MLP neurons of a small language model. Each row is named by its layer, matrix (up: input weights; down: output weights) and neuron, and shows model dimensions 160-255. Each number is 500 + 40 x the weight over its row's rms, rounded and kept within 0 to 999. Numbers have three digits each.
After each neuron's rows, "fires on" lists the tokens most often at its 100 highest values on Wikipedia text that the model never trained on.

L3.up551:503511497463535455547508462521520547504529505533470509530484532497553448521536571516449528488465435496510479511553567470532495413454467566556460543427508479469531454507474476471552566525546516509510524513431473507476532571525583516467525562570445484520491415505504503439442552525509443529
L3.down551:503463479495488500501494490475487482501443538526504410492478470520492572541576570502564506545504477539502529490384515479529535434521488507477553509510448509520515549468524511538514479506481512467449403540550461436542430491501506571425514474496434463454456476521501552510460472506455492469
fires on: "hen", " ×", " half", " CD", "ban", " record"

L2.up102:519433527519552476463553510480419473494495487442479560488467548526511541541512449523489456509503488505486516509475439533524484520553473510541561426507452535568509463512486487470428469466479498468511431592566498456610494526502477525587509564478500491478508533540562459509506444522494473454
L2.down102:484584509479484550510470515485439501513477594423564534487494490493527509468421511500452513466519570518460535490484508466456487579500475454490404449488523547494517489468499552536433503495501496515479521477404560482498478542468507441517432512518563564533525483424505521537481541526505469497
fires on: " just", " %", "(s", " Succeeded", "ults", "ala"

L3.up330:509518555492539438503512510524538508558518488552575522478487475498547539506553526504496458582521463489528527495495498510525498546513505555516506519488568554474512474481507513536524537451477496509527524511545517506516528581442544516474517444557467501492500493491524492548435493537590435581
L3.down330:514527511538425518512509479513465521463576485563503481475496518419510569486497461497558444496552508463445473573529508460506439586507445519483503463500561427488578496477489517592530531492503554556547505526468433413525444557553506555496566552521452518540522509568502513469485493560458566534
fires on: "ale", "ave", "urs", "f", "ç", "pe"

L8.up962:550464494553441492470473441555518457576534526500531566477520497541526456491455484542433463505457521536475475491505529516492465501562520470472521534480521568492407477485526518521475446561501475437528450554537531548501506466410522525501537535520512491507489515499528469467546501483486474486
L8.down962:530487438555520458532501446568529487509546498501524538568483493513497458466478517464500449454453493567493499522473495485450511742518468516533527527466566558524444492466500549524479465528585507478534464529513521516464478485425497516497511513555481499483504469516499455475536494501498497451
fires on: ".", ".\n\n", ","

L2.up574:527497423513510501521519367534548520519535561488522474503510515466460450467490482474437451469468519536469475524519494537468551551450519504534535557435544511525549521479491551595510514436547466420567536543528517574499520534507547533509524539519504418508496489492508462493471468477481451449
L2.down574:528479430527518462558504396575513488480551548489510488557499520452534491432492465527527469485436498523470495510517509466502490785461466487515530515477565511533511518454484588532506502525596542481528480558430554516440509537527492484510503506496484484532518539485505485484480517518510511509
fires on: "===", "==", "====", ".\n\n"

L2.up37:443566513451501553459472481530554533506480574508523526517496538499445465521551543529522568463458517506443504478526551460520499475477521461553522468472497462494480527511531498506503526538481576510480576535491413504500539513600501475487445519448500511496547483595533519506558509531464522456
L2.down37:458459518564454449467489600440462511555478477566492450488510450484498491445456540444443487457468489497518493505544515438530510404524465420498477527539422527537517508484500445461485442495520561450564451444520544525516543504480414494482491561527427473469563492480473424513452520469472415537
fires on: " Michael", " Camp", " Prince", " Peter", " Phil", " model"

L3.up951:470533522476528472509542501474555498460552485451434511425398470544475504479586523468503507546442464561558456519504468549532434438516490589561484489432488514473525467504431435483481530487497478438574543490511544533565499500466465560452545501531491469540538453513510473484538513516516419543
L3.down951:507502466482546463586497534484482483557528488544491494504474459447557578528480555467514493521499587561461458532447516437519487462563490512505439495523511426462513490511531524531557495462486506529436445606521440513470482517556450552483481583515447479469509480448523490490439487540450528458
fires on: " ra", " offic", " screen", " study", " plan", " review"

L3.up700:491539533470537431584498503527539580536577516473484504505468555536534503531537515472473473494509480484559598479481552521567423360444462511541442544520522469512472484438512479475576571561509554500581564491491495505511520595472465516427538510516543496478535488598509412476498557496561469512
L3.down700:472510476511578476490530531500481452543513465510471483470463440489518590532538535482530461529542447477478479575543517406527510447549587530491517483459471449436527528495523442549477464504538483569403410522537409545526498567544555497455519537524450487530467516497483546495478551550449455536
fires on: "ts", " review", " study", " directed", " screen", "ke"

L2.up688:465541503495525512476541511524527569491496477516564529549445518495459485529521424585521538557502485532413516465550373505540446520561511551508536501497474469473533545486481480512496527519521505512479526523562507535562476562494511543539568499490445503527533564554518492462524548473449480435
L2.down688:449513484477574454496518495494547429525500530479514526487591529490471514486465467426460522476485486414522529510477503480445497567506490478477492453540498522535497488505514487472521453519402486547522418471518456511511544496424465462536438452539522540391551554443516537535540588536485530465
fires on: " appear", "(s", " Camp", "и", "se", "ram"

L3.up818:530479473527517588564509501525490557533522505526428546525563490483515535526492551479473477537554443562527533477513508587544509495548534531603496494526527519510493510521545536466518495556528540525548521542648471491605548523467553503540455561467580548503506475536571534485551476553533529530
L3.down818:476509515501525476436470539515487447556441486565492493446477522553496531503498513560503541511526512514573550585537519498541464564500493528465488566446484442445522498505450502496548474477481580469453480477560557479509449535502509501514568517478469494447502476435488457522423477515494456523
fires on: "ically", "ther", "ald", "ist", " involved", " born"

L5.up419:487549475486492526477445550555518425493525572555450447525510509526528467476476535532549518478537509491470563522578483511488477481524501485553487576491468434562544507555506593627567505485522487525505595523523538575500451463485545561510492506480479574498489494503524487483513494484531464512
L5.down419:526532531564470417502517490506449477558492447557517480458455480482444572560392497455523471501524458510484442540551447564495544525496469566470502474544510473441533526501540547515492484550470523516494515529533495475501558514518451563535513551587417489519445490510511502479523488537469525535
fires on: "ars", "ile", "iles", "av", "ym", "at"

L2.up564:525464452573531449524501376548513502489578543511476531466536503537527419511510553459490491466517477540472445518572497497444531517553450509493535551462551527453472521463489592516490523473487485449472595504538513512466462520486473516498542501466469442507520415467567480531557465523496508408
L2.down564:505463453553503415541488379588491537524547567525498509486511519471493497456506453538518461456476505535511481519528489482507493667491471505484543510482541496465511467423503583482510501502553553470512474520451516515413492533527470484536527519516463489488525521463499532486498453563521501486
fires on: ":\n\n", "\n\n", ".\n\n", "==\n\n", ":\n", "\"\n"

L3.up300:474594517465461435471468493514509466497489449538546461500461512484552524526516486527535453503514524415515517425447487395464504373505488470516415478492515490535534495490433510518493501541464569551536477537615446455556472527530480497452512449450528456520516569424568467472542543561474457485
L3.down300:533418455524569582577534504535553482524475524500453562462501452482457455521496523414470453460520438454475544475530544471580501593544576477490504478469475488504432468466485478493542495443525435550481506484497535551519493503448482503517503472515496466499540482569522556500525483452484513540
fires on: "ill", "ile", "form", " real", "ults"

L2.up1133:476528505595543508521443493507561466490515536509554523504519554545505535540574450542527501429529599487532519508556629573515436526549426457462511502504486522489515494548547490520577480470519558531507530505429503545554505447464457475520429605497584521417499486556527506510572480490528528516
L2.down1133:586525520573492556482512484497445528491505524499498512466458474487474437417423584552528537558496519538537489557488501517526525533503472484553524507504513487529505464489516501544509549548466491417533501490557518490528537536534588543496459502454436474603504518422479490570540398542520443590
fires on: " second", " −", " They", " head"

L3.up1124:526470504477530529557493476464507559548565581545535570444457497521498487552567510534475556484487530537511440579555534535521485491527494538526524525523479557511483473524489492514550522563515463493526510536402529518429538520565477572477525574546436496559549443525524451536494486552490436514
L3.down1124:541489468508514461531451526513472486481495528494510429507480465509475581489526459543556415594493468526464477549469492438458523492487475492434519553463510457481549472522522501570497498499506554530476475516485460490475472509531495478480479594478455577542449523491515497501443480490480557420
fires on: "ap", " one", " CD", "hen"

L2.up1015:487449525519495532508500510535401517468502499483524479475476466538525544479534471585484489478461569468415455437481444591423485459480487493567495472556456521504513504519444532542493469491500531522551519473526506513502496469519476423483477397502519524525547458576491484513485494499517480489
L2.down1015:480445488516449592477490472477552463537464548508462512462478490487487518495420538491503502519457450520541544594526539527488545579463455525551506444549557515465445526446549504500531529496461435547522477481541500435493499487481464536503459516458533475516487472454498515527421543498409538459
fires on: "ly", " conc", "+", " still", "alt", " these"

L3.up139:552547477570452475518545459535510532460495520452455512582500524478505530461494528485514459456482471455515536509506494496502548541538544510456479511512538555540465464473473540593476504479512520503516424521475522494418416524461519445363515489473443472481464366542525516440484498475476554488
L3.down139:517507484544421428499505513531500537460514485438513518525436477463485566486466508508499477434516466432532490505493529470504531587513538503551439584497488519505491513487476493465508456518583493472526538505498480433522397538463539539440510496394455490450533501391522574484503524478460514510
fires on: " two", " one", " most", "\"", "oth", " One"

L5.up262:499488566445541432485479469518519540524554557503485498461513524621473507502567524485485500451457574452463561480597524479465488507551500517549519505461543519519503487443457478531505501490533564486511511419506486488518576489529422457491579491533546515443546502456527441509469532457463517555
L5.down262:531481480545467535504509466465495506479498521517555546531551425495541509535549501476540489485499508523539414477480544513584517439523548454450453495458454519447397482528520493532497482413483478490543442487544498506550512622474506567516495514481468605488519556582494588538512495464457481498
fires on: " cl", "st", "gen", " back", "3"

L5.up536:488522501484512487511402501491519504495537507455440521483524532476451544543466535521485500471539530484494450501525522457496493462501491513582499502525544434515533534463493532503493513474565515497543438486536459438427582502521521545551511463513573520461508507501496456483547461470493536492
L5.down536:571538470483489559446478524542518463480543572494529471552523467517580475497458490585537425501456514505530500503542577551462474547483517521487486527476527571471485477507437485535451554451534450498446486465496478512468439525479563516510539460529516538490494524480467535573482419521469442539
fires on: "g", " dist", " Score", " Athlet", " sever", "ves"

L3.up1015:456586533462524452412475542517464494582552467556535474474446481455512488505519444501568492488476536473503500478507445482456526519546488518523517569483518513566512487508545475569557477507421477535582537526587467497485515509516502507466528518435414473504595456394574504523498551550503466483
L3.down1015:559477473485470556607506512511503509492488522492514487450464474420430571513458484506530487493545496441479525516524525448517463543559511531496479459506516432465522429444452438552539464465519545527556468510502444432516437566464485567486494512503475522514536486552528478446501467480456480479
fires on: "on", "ase", "ale", "pe", "one"

L3.up351:436509509567506546552446502499522548476423470573571503529607514465530475469528526538470552482541523572466417500557512494542601517532476594554476551507535533439553521601559497515549499518489545562432495539529498512483501427474565459495519583553493475589542498461577524495407467537470549490
L3.down351:470440502464452527480445426548502446521454515507463442582526503433503519446504495513491513528468467436509488509474493555498477487512444541469591524522507512557447543542501501556466500486468513402519493430529530509513446465493489487519466406481462480526499561531413443411569501555530515455
fires on: "ame", " Ad", "2", " Mount", " points"

L3.up691:563446467483532482534493465474481486510535562515441554464433482445552465530492530575455537510504546469495510584511570540539402445479483479496550534483446513478465436477483427489511533502548452522418548511429506523440542480534510491479457546557433603570496456469468480474450523488486522486
L3.down691:543474446521509578494472543473501483487581523557534451474492503588479512460540481522524456542476488574496534535423483465464573502455525529485544530532529499510519491570506558518517495554514542462488432532536446499474473539520443512465458568469496558465455530462516534520518485468537516478
fires on: "ap", "out", "af", "eat", "hen"

L8.up857:463442431568525503529541458482497475502548427468507539571524503387484486484459509495573503481422460472482522519527538465472499520450452509470457516491485552493497487465518509559500445426454569500463483581416523522506491472422525560430531513481501466522521495478521549491508390485447428445
L8.down857:519536507486509469495489533548579477541441514489463460460516589654471464507467448484489606463534566492495480490505518555460483464438589430521533488514480450499466541526494506484443471519461449474553506436510405515494507459543479467511501425467470572560510459554462473511503519487540564423
fires on: "-", "f", "if", " and", "it", "p"

L2.up1144:508490487547507538535471478543515553479467510491540566462471499532469514522521456548511496549530499517501519452530469413501475502513513493515513437513497468498533520555521510484515456476480511491502531471522483519603529515513522431554484516479515499452530494609557521491578507511544467459
L2.down1144:415493532559479440427487495437505418507463507515445502522564499431506518463428483509468423463509487402437488529524522511473460522508400444525498435574447530542505436444530498540455473500451480457530461445441520470537507436517460411539431533488475490487542550461460444541526518508398472494
fires on: " appear", " City", " test", " pe", " Camp", " Phil"

L3.up217:518586494481516477538442496516493437479454493477588499506409538514517521485468522489456439499471522477478568469510530469450487355506535519511468492458532559492489469479479530476478474500519503450509492493637513474522506493571444445467569505507502515422509482391471462491426528442542474539
L3.down217:446472525435485492528505458516536459500499464485481501469544533504473537498545458517493544466485480475504527491556545492580499673446488515457513473484508480507450455467502464546566506480443454535485499465434457467463463490467566491531502485560530468513503496568501499484534501446466574522
fires on: "ile", "ill", " named", "view", "acing", "ink"

L8.up747:488509470553496486459515520456529467481522512444534509520444520579483537424465467447512504454522501528490486606467534531533471521466509539498494476498586534533398497479447578491540494590482561375504473552505508485540418482491538465475538489468485511506453457430549506494443509543489445444
L8.down747:534482502545476487546439545545391550561464473518464436482488499514473502477470522565564475494543464482523494467521511482462608536501539484533456569459506492524483444495459504521506480514444537445498540437536532535431559562471475495531505502546497470499546513491449508475468531488491546517
fires on: "m", "p", "0", "f"

L5.up783:463559543426496487529447526496626533497545490534440475522480483510508487462559535515529515495515517526498462570571507527519534515492488548493440595518550534495540547486445532555513482482542520542538543477496525520484541456485445547600474593452539536510461400517424521440507504525507552507
L5.down783:552494455531346433471488488466468458492504525531526464440513501523519517525421419396446450440525561475504501513528519536541541399483457512467502525489452528476525536451518509551501543507510457554442551547532458471465524495516564522508511517572373487440460533472514531500485405481557403503
fires on: "av", "qu", "at", " av", "9"